config.yaml
activation: "gelu"
positions: "rope"
rope_base: 10000.0
rope_fraction: 0.5
attn_scale: 0.0884
tie_embeddings: false
init_std_o: 0.0
lr_head: 0.00675
MLP neurons of a small language model. Each row is named by its layer, matrix (up: input weights) and neuron, and shows model dimensions 405-500. Each number is 200 + 30 x the weight over its row's rms, rounded and kept within 0 to 999.
A block is one neuron, or neurons of one layer that tend to fire together. After each block is what it responds to, as a language model described it from the Wikipedia text at the highest values.

L2.up35,197,208,200,249,206,221,199,206,185,206,165,169,190,189,272,168,199,192,171,185,165,131,167,132,263,170,187,199,209,201,224,179,159,204,165,204,228,215,179,179,186,158,195,156,189,163,226,171,179,197,155,220,167,147,241,188,238,172,188,251,173,221,198,183,188,161,180,161,281,212,174,174,194,179,208,191,229,186,237,198,196,185,259,278,183,200,221,191,222,201,196,198,148,172,199,160
L2.up365,192,256,226,198,212,204,200,203,235,209,252,218,190,194,280,216,153,219,203,204,228,160,208,150,230,211,224,210,176,193,238,194,148,166,160,168,195,235,208,208,218,167,212,184,179,213,197,252,225,118,123,192,180,130,185,202,258,198,208,172,229,217,236,218,159,111,207,230,202,166,205,222,174,155,195,186,225,227,273,221,175,195,181,216,236,188,248,216,257,180,168,172,220,170,162,235
L2.up390,216,216,219,206,230,178,232,196,142,185,188,191,222,228,225,200,237,144,254,190,229,198,215,166,247,210,205,207,213,165,189,231,216,209,208,240,221,205,207,211,206,161,167,172,221,183,243,202,236,237,218,193,177,227,191,216,213,140,237,267,190,278,245,228,177,142,175,196,182,169,195,204,193,198,257,190,195,162,212,179,205,220,260,194,233,187,196,201,214,199,192,163,211,178,165,191
L2.up745,178,235,221,211,178,157,226,199,191,232,177,177,193,168,194,189,225,183,185,214,245,190,257,146,266,203,155,240,158,162,151,218,215,192,203,198,225,186,247,192,240,180,178,149,245,188,256,191,224,176,192,216,173,170,192,221,184,160,234,156,175,208,247,207,221,163,200,191,201,166,221,202,193,156,175,215,217,179,237,178,155,156,230,177,196,148,224,184,187,214,171,215,239,190,163,156
L2.up789,217,262,166,163,210,168,228,258,185,151,209,241,217,182,207,231,153,245,223,199,198,228,180,160,191,221,192,242,149,186,191,187,170,189,216,257,207,246,261,204,155,258,189,151,150,195,202,207,261,181,190,224,170,218,233,263,212,204,227,209,161,190,198,144,159,223,216,208,199,172,155,225,209,231,217,219,148,163,236,132,181,212,193,224,142,177,177,183,177,187,209,236,191,213,193,161
L2.up1098,180,190,214,242,221,185,209,219,189,195,196,225,213,169,244,127,259,187,207,204,191,194,173,198,155,208,191,202,137,182,189,188,194,206,141,233,183,176,163,220,241,237,252,217,164,229,243,228,298,225,149,223,228,183,148,181,252,221,196,197,206,232,192,265,204,147,189,208,216,175,175,183,166,179,212,182,210,246,207,181,170,226,264,241,187,227,215,195,195,244,159,221,200,177,243,172
L2.up1211,269,203,153,215,217,171,181,200,234,187,211,177,214,215,191,204,198,156,208,226,189,169,226,165,243,220,151,226,151,208,201,174,230,186,146,205,210,232,263,213,220,104,233,219,234,189,195,189,199,140,212,199,204,178,178,204,186,160,194,235,211,232,240,177,175,189,223,174,188,181,197,201,187,177,205,174,211,173,215,239,190,197,222,155,146,184,204,182,254,199,220,123,243,206,167,182
L2.up1394,234,225,238,191,248,165,283,189,163,183,112,230,191,229,209,234,230,125,196,228,144,158,224,165,218,233,201,204,176,135,211,262,151,187,208,203,225,209,194,196,197,220,191,163,190,139,227,176,229,176,213,199,199,167,184,228,210,234,191,267,208,229,244,180,181,221,255,206,205,193,213,214,138,230,149,207,235,195,201,158,209,219,230,246,213,216,233,196,194,280,175,154,197,254,151,200
L2.up1978,197,142,218,242,178,219,221,236,210,228,158,153,208,218,210,207,200,175,195,238,144,196,202,148,244,214,200,230,162,222,186,223,103,153,161,188,208,126,201,165,216,235,262,189,177,191,182,234,205,215,234,170,220,172,186,158,218,164,196,246,202,174,157,242,208,189,234,197,186,149,214,181,200,246,190,184,190,212,212,178,256,191,233,210,203,227,221,183,209,189,236,173,188,182,184,202
L2.up2266,218,173,203,144,203,172,170,289,189,191,221,208,200,179,208,210,199,233,205,228,184,175,161,166,210,157,151,222,161,209,193,174,186,201,177,260,154,220,215,169,146,235,221,229,194,207,205,228,187,142,169,205,199,186,226,219,210,171,162,160,142,198,205,145,137,207,169,173,193,179,180,250,188,205,157,210,198,218,268,137,213,215,174,226,159,179,194,187,239,239,175,186,206,203,190,204
L2.up2596,207,219,234,180,206,211,202,228,179,254,204,183,252,231,256,209,229,191,205,205,231,207,200,217,225,233,177,170,161,187,202,207,227,184,191,161,130,191,208,200,222,184,186,207,232,192,263,230,248,207,174,243,173,176,220,187,213,134,226,178,203,256,170,197,178,214,175,233,154,183,220,253,179,141,166,183,263,206,222,155,128,228,189,148,227,191,211,191,181,197,172,193,215,185,233,205
L2.up3389,203,215,199,178,248,206,174,174,206,227,185,230,192,204,242,222,201,183,210,258,161,161,224,187,207,224,164,204,161,218,166,223,204,192,206,242,162,219,208,219,199,151,163,153,215,185,245,163,240,119,229,180,195,176,208,215,197,125,262,202,175,219,272,242,179,186,193,213,214,169,183,270,205,223,179,180,226,253,256,194,234,215,212,175,204,192,221,185,215,230,222,180,207,195,149,226
L2.up3479,160,178,235,240,251,242,209,219,176,193,179,183,226,221,242,240,187,126,164,208,197,169,227,169,191,257,204,237,218,174,184,239,163,174,200,165,233,184,227,207,206,204,197,177,243,158,191,214,200,192,176,256,172,148,181,200,260,170,236,134,202,254,223,262,152,236,195,192,217,208,238,251,147,196,219,202,294,190,205,210,189,281,221,189,144,177,182,190,189,267,157,142,209,200,195,205
L2.up3649,164,251,210,209,196,174,190,238,165,247,195,219,166,209,238,201,232,189,225,215,172,137,192,153,216,207,186,190,175,202,233,226,184,237,226,192,159,197,240,179,184,200,188,146,194,214,231,164,205,166,182,152,203,167,173,195,188,198,219,238,172,252,260,197,169,217,130,184,249,159,200,229,180,211,210,203,172,153,211,162,147,165,226,192,174,150,180,175,212,211,182,179,216,226,196,212
L2.up3764,207,164,177,243,233,191,155,181,221,217,149,236,188,202,235,237,212,155,245,212,145,174,229,174,210,190,184,198,162,183,208,233,193,185,177,167,152,232,177,169,205,194,212,159,204,197,231,172,253,203,164,240,197,147,253,200,231,160,245,261,196,255,239,213,199,164,201,180,235,178,189,233,211,158,189,218,252,205,246,169,160,241,235,189,197,187,226,192,218,181,222,174,205,173,179,157
L2.up3852,207,217,168,206,230,200,232,205,212,183,206,195,219,196,254,231,161,142,245,234,223,236,195,155,196,164,184,186,178,164,167,169,220,199,171,195,181,214,173,247,202,161,195,178,248,204,190,204,232,172,181,220,172,166,224,221,209,175,201,230,212,232,222,238,164,156,166,155,249,114,201,228,170,242,201,201,295,181,246,133,205,203,213,198,219,245,227,193,177,178,188,155,200,173,211,188
Mid-word fragment tokens

L7.up2239,165,249,204,276,201,197,186,190,188,202,227,146,209,159,190,203,222,192,152,207,208,163,189,185,256,169,176,215,163,182,181,220,115,219,163,218,230,207,213,206,201,232,218,257,178,241,195,199,231,207,267,133,142,212,190,227,207,210,188,219,198,203,162,160,215,166,219,218,242,165,252,224,216,195,180,286,206,118,201,142,171,179,189,214,230,186,128,196,204,209,180,173,152,229,203,186
Two-way quantifier words

L2.up580,191,244,203,200,187,218,223,180,177,217,235,231,207,174,216,194,226,194,193,216,224,176,260,184,234,216,175,201,124,152,201,206,207,216,175,219,148,277,212,173,180,208,208,267,257,182,224,196,205,148,158,221,186,205,237,249,185,207,226,220,209,199,198,180,195,224,200,180,219,190,213,221,142,194,169,196,283,190,209,138,186,220,204,209,144,212,206,198,189,194,167,173,180,214,177,151
L2.up896,176,234,204,208,207,197,211,195,173,208,230,207,304,172,167,229,213,206,186,207,227,226,179,221,197,207,194,189,221,126,167,235,168,139,169,136,196,152,235,187,208,204,202,236,251,167,172,212,199,218,199,187,216,239,180,237,185,211,218,246,187,243,221,239,225,257,153,221,243,226,226,229,171,219,210,231,275,180,177,152,188,227,215,185,154,213,258,207,184,226,225,166,238,188,187,164
L2.up1405,196,184,187,210,189,188,193,146,191,224,205,237,175,263,154,161,219,213,155,156,237,155,227,201,146,241,177,210,205,213,220,225,152,195,230,127,249,153,188,235,206,182,234,200,221,193,208,145,182,239,220,264,239,161,237,169,201,191,232,224,176,204,214,206,187,141,218,246,197,212,190,190,236,181,237,208,195,236,230,159,161,138,190,210,259,179,230,185,212,165,164,222,210,202,217,196
L2.up1560,230,190,192,176,172,180,231,227,185,189,235,238,259,201,226,209,169,162,190,228,123,220,200,226,150,212,224,215,223,181,187,248,193,188,196,219,168,167,220,220,172,287,204,188,209,166,221,162,230,199,162,198,159,172,239,272,210,208,232,255,173,224,175,244,235,270,255,232,201,207,152,216,222,225,174,252,229,218,231,156,201,219,243,174,176,173,215,202,212,154,208,209,198,246,177,201
L2.up1657,204,237,221,226,182,177,181,187,192,233,209,162,181,191,253,227,230,241,202,205,224,182,217,158,195,189,200,257,218,185,168,227,179,187,165,206,196,198,200,193,212,186,217,187,265,237,235,157,245,150,147,139,218,194,249,211,185,217,280,270,215,234,209,276,256,226,253,172,219,185,238,196,181,140,188,181,239,242,220,148,156,222,198,171,173,176,152,188,241,165,231,142,150,222,153,178
L2.up1731,175,169,244,208,161,217,214,219,211,175,198,206,197,204,223,175,269,210,225,255,207,249,218,223,203,202,184,210,180,198,156,196,200,202,187,182,225,238,227,205,213,173,192,211,220,263,207,195,208,118,199,153,261,157,199,187,198,225,240,242,185,255,216,225,191,178,156,211,194,142,215,195,157,180,227,232,235,240,216,217,208,218,183,186,170,221,213,205,195,166,210,181,200,203,183,247
L2.up2286,192,176,211,240,291,220,213,161,222,170,219,204,212,190,216,223,228,168,160,200,222,198,213,188,262,194,154,256,181,187,172,202,144,184,208,165,196,197,205,186,253,182,199,197,199,264,203,203,188,149,176,191,214,181,157,183,234,210,201,196,178,221,175,218,190,165,195,191,244,174,239,179,162,297,205,185,160,212,194,206,250,190,144,248,182,201,218,207,131,174,181,273,216,234,153,220
L2.up2667,171,165,137,200,247,193,211,179,174,167,215,188,236,194,169,210,216,206,207,200,175,164,236,188,171,244,150,218,181,156,149,241,148,212,225,189,225,181,220,194,147,247,235,174,230,220,199,156,248,231,229,167,245,145,196,237,207,175,162,250,189,220,224,161,179,211,151,215,175,200,249,180,206,218,203,250,188,233,213,118,188,220,210,218,185,225,177,169,226,247,201,181,193,250,193,185
L2.up2842,182,222,164,217,250,206,150,210,194,200,253,162,186,184,242,190,185,236,193,186,200,207,179,207,208,188,228,194,193,140,178,239,166,186,132,214,188,194,205,203,185,221,210,152,269,245,204,211,275,159,199,179,226,159,236,225,200,207,198,219,177,224,146,229,253,201,237,207,161,209,221,247,183,237,182,241,265,256,197,154,199,228,242,230,175,186,211,210,185,180,232,176,139,232,200,195
L2.up3200,217,178,176,190,115,156,186,206,191,282,181,181,228,180,238,213,171,146,161,193,157,231,182,165,195,230,162,211,214,222,148,191,195,203,240,233,214,194,209,236,134,204,217,200,225,234,185,200,249,183,233,166,205,256,219,224,226,202,129,206,193,194,220,234,162,199,253,248,216,212,222,231,225,223,180,210,203,185,207,201,178,189,194,205,193,204,164,264,263,166,219,215,164,212,206,259
L2.up3341,168,192,207,196,188,170,209,142,167,202,269,166,148,184,225,173,210,207,138,184,173,160,182,207,218,208,182,201,105,185,161,175,175,123,186,179,178,204,182,203,155,159,201,217,228,215,197,196,196,157,203,165,234,179,172,247,186,242,155,191,195,192,219,199,169,202,187,159,243,200,245,214,217,249,213,219,195,216,198,171,284,207,184,198,190,209,202,240,209,153,188,201,150,202,193,177
L2.up3490,203,208,208,166,228,200,197,187,199,219,207,164,123,232,204,195,222,156,195,266,221,195,192,199,169,156,221,204,158,174,161,131,211,212,229,214,165,145,234,172,213,195,229,193,202,205,168,186,157,219,204,172,223,200,246,242,196,193,192,225,209,209,220,243,171,238,239,225,199,144,205,186,220,176,220,244,163,202,159,196,194,200,199,200,233,191,180,193,216,219,236,222,210,193,178,139
L2.up3516,119,172,211,225,264,173,129,237,180,228,227,197,172,186,192,217,250,201,240,282,167,178,165,189,206,238,177,200,149,164,143,191,199,197,148,204,174,257,217,188,163,216,213,169,217,222,236,183,210,158,232,173,241,221,181,208,182,168,185,223,189,223,215,216,186,195,157,209,178,139,198,221,195,178,203,236,169,244,216,126,214,247,184,181,167,249,205,175,240,198,177,163,183,196,206,202
L2.up3730,168,200,178,199,160,200,238,171,221,246,188,135,209,170,200,180,255,212,212,257,225,220,215,196,200,180,165,233,189,141,177,176,200,216,157,174,174,198,205,193,204,226,202,159,249,180,207,243,188,185,168,219,224,203,174,214,218,224,233,215,185,215,218,268,213,181,181,226,199,141,241,204,206,204,215,224,238,195,214,167,159,207,257,194,185,168,298,196,203,208,254,222,198,215,232,193
L2.up3743,186,171,198,182,224,110,230,203,213,215,131,165,192,150,189,230,210,229,231,254,183,204,202,163,159,224,147,227,155,200,188,171,225,170,199,212,229,168,210,210,232,177,219,221,221,180,190,187,231,208,211,224,184,193,171,143,155,219,177,200,199,196,173,190,208,160,195,184,231,211,225,204,195,168,221,180,199,178,205,196,215,161,144,187,212,189,257,185,198,276,248,176,221,179,172,268
L2.up3765,175,243,251,244,141,162,225,193,219,212,202,199,233,196,205,217,260,179,235,196,206,181,160,201,271,223,209,204,189,164,184,201,146,161,216,162,220,224,240,176,262,164,183,182,218,234,161,161,232,194,111,165,192,153,200,206,198,200,227,235,215,236,217,215,159,151,206,225,219,157,202,204,157,183,223,210,230,244,190,181,211,179,207,203,179,216,230,194,254,192,168,199,208,228,218,235
Word-completing final pieces

L7.up1533,200,166,206,159,200,199,149,223,218,166,204,195,237,182,247,200,248,221,220,231,154,202,221,133,203,230,183,209,145,219,174,222,201,219,195,197,159,249,157,230,172,163,219,221,256,198,209,186,215,179,185,201,143,141,230,205,240,134,205,214,176,223,232,229,179,154,189,194,214,181,196,229,186,199,231,192,192,230,275,184,186,218,172,196,224,219,169,180,181,262,243,163,235,196,160,215
Mid-word name fragments

L6.up67,169,226,196,215,149,179,192,210,179,205,223,186,152,227,173,209,172,164,201,196,219,168,196,190,175,233,209,227,232,182,196,164,207,144,179,237,191,192,187,196,205,208,189,191,166,211,212,189,181,219,142,199,190,217,217,189,241,165,222,244,197,234,189,204,180,182,152,142,144,185,217,195,190,210,228,201,214,232,189,169,179,246,174,196,185,182,223,205,245,227,237,181,219,153,196,201
L6.up2307,212,228,162,234,174,132,177,164,227,207,242,201,266,239,199,203,202,215,195,202,218,132,181,242,233,174,201,207,165,179,177,189,198,200,162,194,183,169,191,179,185,220,236,231,199,166,214,199,233,237,163,171,236,179,230,209,225,209,151,218,151,228,181,221,191,185,183,206,198,190,220,206,172,168,237,189,209,245,200,164,157,227,179,201,228,215,221,204,225,170,222,181,90,160,186,198
L6.up2589,212,188,207,245,180,220,200,170,191,198,212,188,238,225,208,216,167,213,217,238,193,191,233,162,247,178,191,220,157,181,186,176,185,205,176,182,256,211,189,209,218,181,227,237,279,239,195,145,203,207,195,129,212,159,272,188,184,264,223,216,204,206,204,223,171,161,229,216,195,211,201,190,203,214,170,216,201,238,192,210,171,225,189,190,187,167,249,234,238,189,175,194,173,210,155,212
L6.up2904,181,259,233,232,131,178,178,212,209,201,246,218,212,202,185,219,179,171,209,176,200,149,216,162,179,224,162,217,149,191,165,204,190,148,176,155,191,232,209,186,221,186,216,261,230,168,222,213,245,187,182,237,253,205,194,228,199,222,212,257,192,198,201,251,196,209,199,201,193,204,221,221,162,159,214,188,235,249,198,178,184,239,198,182,178,179,207,186,230,156,149,231,202,200,166,196
Place-name completions

L7.up4074,204,188,159,223,138,206,218,202,216,158,190,194,219,197,193,208,196,245,191,219,224,193,248,195,240,232,218,182,232,155,198,196,180,185,150,189,206,204,200,204,183,238,187,226,215,191,225,202,235,175,193,255,183,216,218,250,190,229,224,238,181,225,211,241,271,186,235,192,234,161,265,176,204,224,188,244,207,243,213,189,214,229,206,230,190,161,172,191,229,174,185,185,131,225,148,200
Country name endings

L6.up6,173,246,191,233,187,146,187,229,145,211,159,193,223,188,228,203,186,214,152,199,199,182,219,197,197,181,147,251,259,175,210,251,209,179,155,194,191,131,217,220,209,187,211,166,252,198,207,194,215,176,210,187,192,168,169,247,191,151,183,230,213,222,186,234,199,237,206,155,234,201,194,226,211,213,214,238,212,173,241,166,202,217,207,210,221,196,158,172,205,177,206,213,194,232,236,188
L6.up827,233,230,228,190,195,182,149,213,197,235,186,200,225,213,204,174,130,214,191,260,127,174,185,146,238,201,162,221,196,205,210,178,218,182,193,236,168,196,202,244,162,191,168,187,217,181,202,172,226,180,204,211,201,238,201,203,223,173,221,198,206,213,187,204,168,148,224,165,225,165,221,247,169,195,192,221,214,179,265,219,148,176,243,228,196,195,194,195,217,155,174,189,205,206,174,228
L6.up1574,227,259,239,228,203,184,265,213,202,208,233,173,236,263,214,213,199,183,168,235,154,125,217,179,259,187,182,220,195,175,198,256,188,168,174,185,182,169,263,220,183,162,207,214,229,165,212,161,235,133,174,220,201,163,181,266,240,159,145,192,173,203,234,206,243,162,210,186,174,227,215,271,183,199,166,188,158,228,276,180,147,161,191,174,141,200,215,177,156,212,167,205,192,221,172,194
L6.up2365,225,187,185,204,195,212,194,239,175,236,204,234,233,223,205,181,161,180,234,162,175,172,197,166,215,195,156,195,177,175,194,192,177,154,187,207,222,220,147,202,146,192,192,213,271,199,171,222,209,211,231,174,115,193,218,228,184,211,164,230,161,245,206,199,154,165,230,246,233,117,204,233,203,151,190,223,207,193,260,197,151,220,176,157,246,188,223,182,185,208,220,105,191,226,169,236
Mid-word name fragments

L2.up190,217,169,193,198,202,163,170,189,253,175,222,237,293,194,266,192,216,176,155,170,184,212,187,210,251,222,172,233,201,203,131,211,151,239,208,168,131,217,167,198,215,125,181,178,232,200,129,200,229,194,140,236,200,158,248,202,254,163,173,247,197,216,225,247,206,187,206,205,250,170,169,197,190,174,191,198,213,250,218,223,174,238,239,188,205,213,245,196,193,155,182,247,179,178,222,217
L2.up535,205,232,208,192,167,146,177,222,206,146,199,195,211,232,180,189,230,223,166,207,200,227,178,195,206,223,208,211,201,156,202,237,177,175,171,189,216,191,218,211,188,228,178,210,208,208,182,163,183,208,194,173,209,201,198,213,199,198,196,181,163,221,189,238,207,236,190,195,212,225,227,173,175,217,181,289,161,217,191,212,211,213,159,219,204,205,202,191,204,206,173,201,216,269,245,219
L2.up603,165,180,168,196,146,163,228,175,217,183,188,208,211,230,182,188,210,162,211,183,175,215,202,204,231,163,225,230,254,190,186,217,207,225,169,183,152,185,223,221,176,174,229,189,222,176,207,176,229,199,161,206,203,223,220,223,211,224,169,228,184,186,164,176,185,233,184,201,156,199,221,284,145,153,238,211,227,168,274,188,215,157,155,200,173,170,243,190,204,167,230,132,141,185,217,192
L2.up979,189,250,183,256,185,181,224,223,237,152,150,219,246,215,151,158,176,225,241,231,202,218,181,165,182,210,181,184,176,194,165,230,171,163,187,230,226,164,207,203,209,291,219,238,199,172,209,141,243,164,220,153,174,152,241,222,210,172,204,229,209,157,186,247,161,210,186,165,245,179,217,173,220,198,173,244,184,249,216,151,226,143,206,258,174,201,224,167,228,222,188,200,228,260,263,168
L2.up1379,165,251,186,189,153,193,231,243,231,139,226,208,217,194,232,183,228,128,138,236,142,234,183,199,202,209,219,213,197,139,193,207,180,200,149,201,177,194,195,179,195,241,223,193,221,182,178,141,184,212,207,215,219,187,223,253,245,159,192,198,189,220,138,226,172,234,214,173,199,219,175,209,165,218,201,256,197,223,204,212,194,194,239,224,160,208,172,181,225,158,241,196,186,267,193,226
L2.up1415,157,199,249,278,207,210,180,252,248,197,247,219,171,195,256,201,219,157,236,211,188,213,173,200,256,200,191,229,169,163,182,245,187,182,168,192,157,182,220,181,206,169,193,192,216,252,212,202,228,215,140,190,206,139,169,213,179,150,189,214,161,215,309,208,238,222,163,203,201,238,260,246,241,203,168,213,238,177,229,169,165,172,263,182,216,244,214,191,213,257,171,185,186,235,224,152
L2.up1653,204,221,249,203,142,183,243,183,175,131,238,153,247,230,233,226,193,154,184,218,190,218,170,200,208,238,201,226,210,119,196,202,192,214,166,226,181,202,199,190,186,227,200,188,199,170,179,184,249,176,149,188,187,168,181,181,206,188,169,214,185,250,207,162,172,180,185,205,209,176,226,219,173,196,210,271,197,243,209,147,179,192,232,215,208,221,200,191,238,195,206,185,181,251,192,243
L2.up1851,185,174,200,166,224,172,159,220,182,142,203,178,237,188,209,215,207,205,213,190,186,148,218,231,241,193,210,219,215,190,171,232,164,194,183,192,149,209,204,177,188,202,161,205,208,233,147,152,170,189,158,178,212,131,205,239,205,188,186,160,214,226,217,222,161,234,189,210,259,126,182,193,185,175,184,232,216,225,202,198,241,190,236,239,202,211,199,211,217,170,187,218,202,196,193,203
L2.up2429,199,221,228,224,185,158,231,251,216,156,186,158,237,126,205,154,236,213,165,200,221,231,170,193,229,205,196,245,212,195,194,188,172,204,166,193,194,197,203,204,242,235,218,191,204,223,164,171,203,220,194,187,217,219,181,214,227,214,177,213,191,173,140,189,220,213,242,150,232,219,237,233,195,236,251,226,196,143,175,201,232,136,266,237,181,235,156,180,203,170,227,217,175,214,228,212
L2.up2444,190,214,185,198,141,175,145,183,234,167,221,182,214,173,186,133,247,195,199,190,176,235,220,188,197,179,194,207,186,140,182,194,206,198,214,172,192,195,208,153,179,265,197,169,229,267,215,175,263,193,153,208,170,199,193,203,203,235,249,203,159,182,190,241,226,200,179,158,243,195,223,236,183,216,213,212,242,234,190,180,203,214,243,303,192,210,241,192,215,185,183,196,215,239,227,225
L2.up2488,224,146,200,204,150,188,174,193,254,171,153,168,169,214,224,178,201,195,237,186,180,221,190,195,206,225,152,242,217,224,201,204,153,191,163,177,212,239,215,175,189,183,215,205,170,254,167,206,211,209,173,221,233,150,212,195,226,187,169,232,234,174,175,221,208,191,253,218,243,151,215,202,202,249,190,206,212,258,243,206,233,165,178,249,243,204,216,181,197,184,178,212,167,206,209,177
L2.up2580,202,186,259,211,229,160,201,190,207,165,194,250,262,186,286,160,185,177,224,200,220,145,199,211,206,249,200,239,154,168,149,217,202,195,230,225,212,199,144,210,190,227,171,254,165,163,194,206,289,183,172,201,203,174,202,234,206,149,252,167,187,246,221,225,259,187,255,204,227,176,158,173,215,218,248,240,206,193,214,220,149,232,204,208,207,193,182,203,180,168,231,195,232,181,206,216
L2.up3142,197,161,217,202,195,180,144,182,206,106,226,170,250,248,230,173,199,173,182,227,237,162,187,216,169,178,222,209,175,140,196,215,207,181,251,209,210,275,181,222,192,140,177,221,258,198,138,183,191,163,153,140,166,187,236,237,209,198,205,183,230,256,237,255,218,166,208,208,236,185,154,248,188,189,217,235,235,247,205,207,222,211,201,181,224,247,209,196,214,203,146,178,206,208,199,186
L2.up3443,230,221,206,185,201,149,225,167,216,185,194,175,206,208,204,224,193,179,143,192,179,252,124,232,166,201,171,197,172,176,189,233,170,190,200,184,165,216,186,168,189,223,183,195,256,241,203,197,300,204,159,213,131,187,192,197,243,179,196,183,169,200,250,201,193,237,209,170,213,213,188,264,229,206,207,211,183,263,198,160,232,237,211,155,204,194,227,188,248,217,163,112,206,199,191,211
L2.up3666,155,201,235,222,161,178,154,203,200,208,172,128,253,212,224,199,245,200,158,161,207,205,200,158,153,200,203,270,204,204,199,201,157,160,185,173,197,206,173,216,173,142,246,168,212,218,184,210,157,188,183,191,197,155,197,169,216,188,175,215,215,194,163,208,241,199,212,224,150,157,205,228,205,219,154,164,183,231,207,215,221,155,178,171,204,203,224,197,183,154,203,224,116,253,194,210
L2.up4078,155,196,227,199,184,170,217,245,271,129,218,225,202,173,234,191,174,167,209,207,206,195,209,205,177,199,166,247,217,195,266,180,196,190,197,187,154,243,181,245,214,206,210,246,180,203,159,143,191,157,224,184,223,187,194,261,198,140,184,192,218,271,161,225,198,203,204,213,244,192,176,259,216,210,225,212,205,201,222,217,175,180,169,199,182,188,201,203,247,133,181,215,207,255,178,187
Two-way and quantity words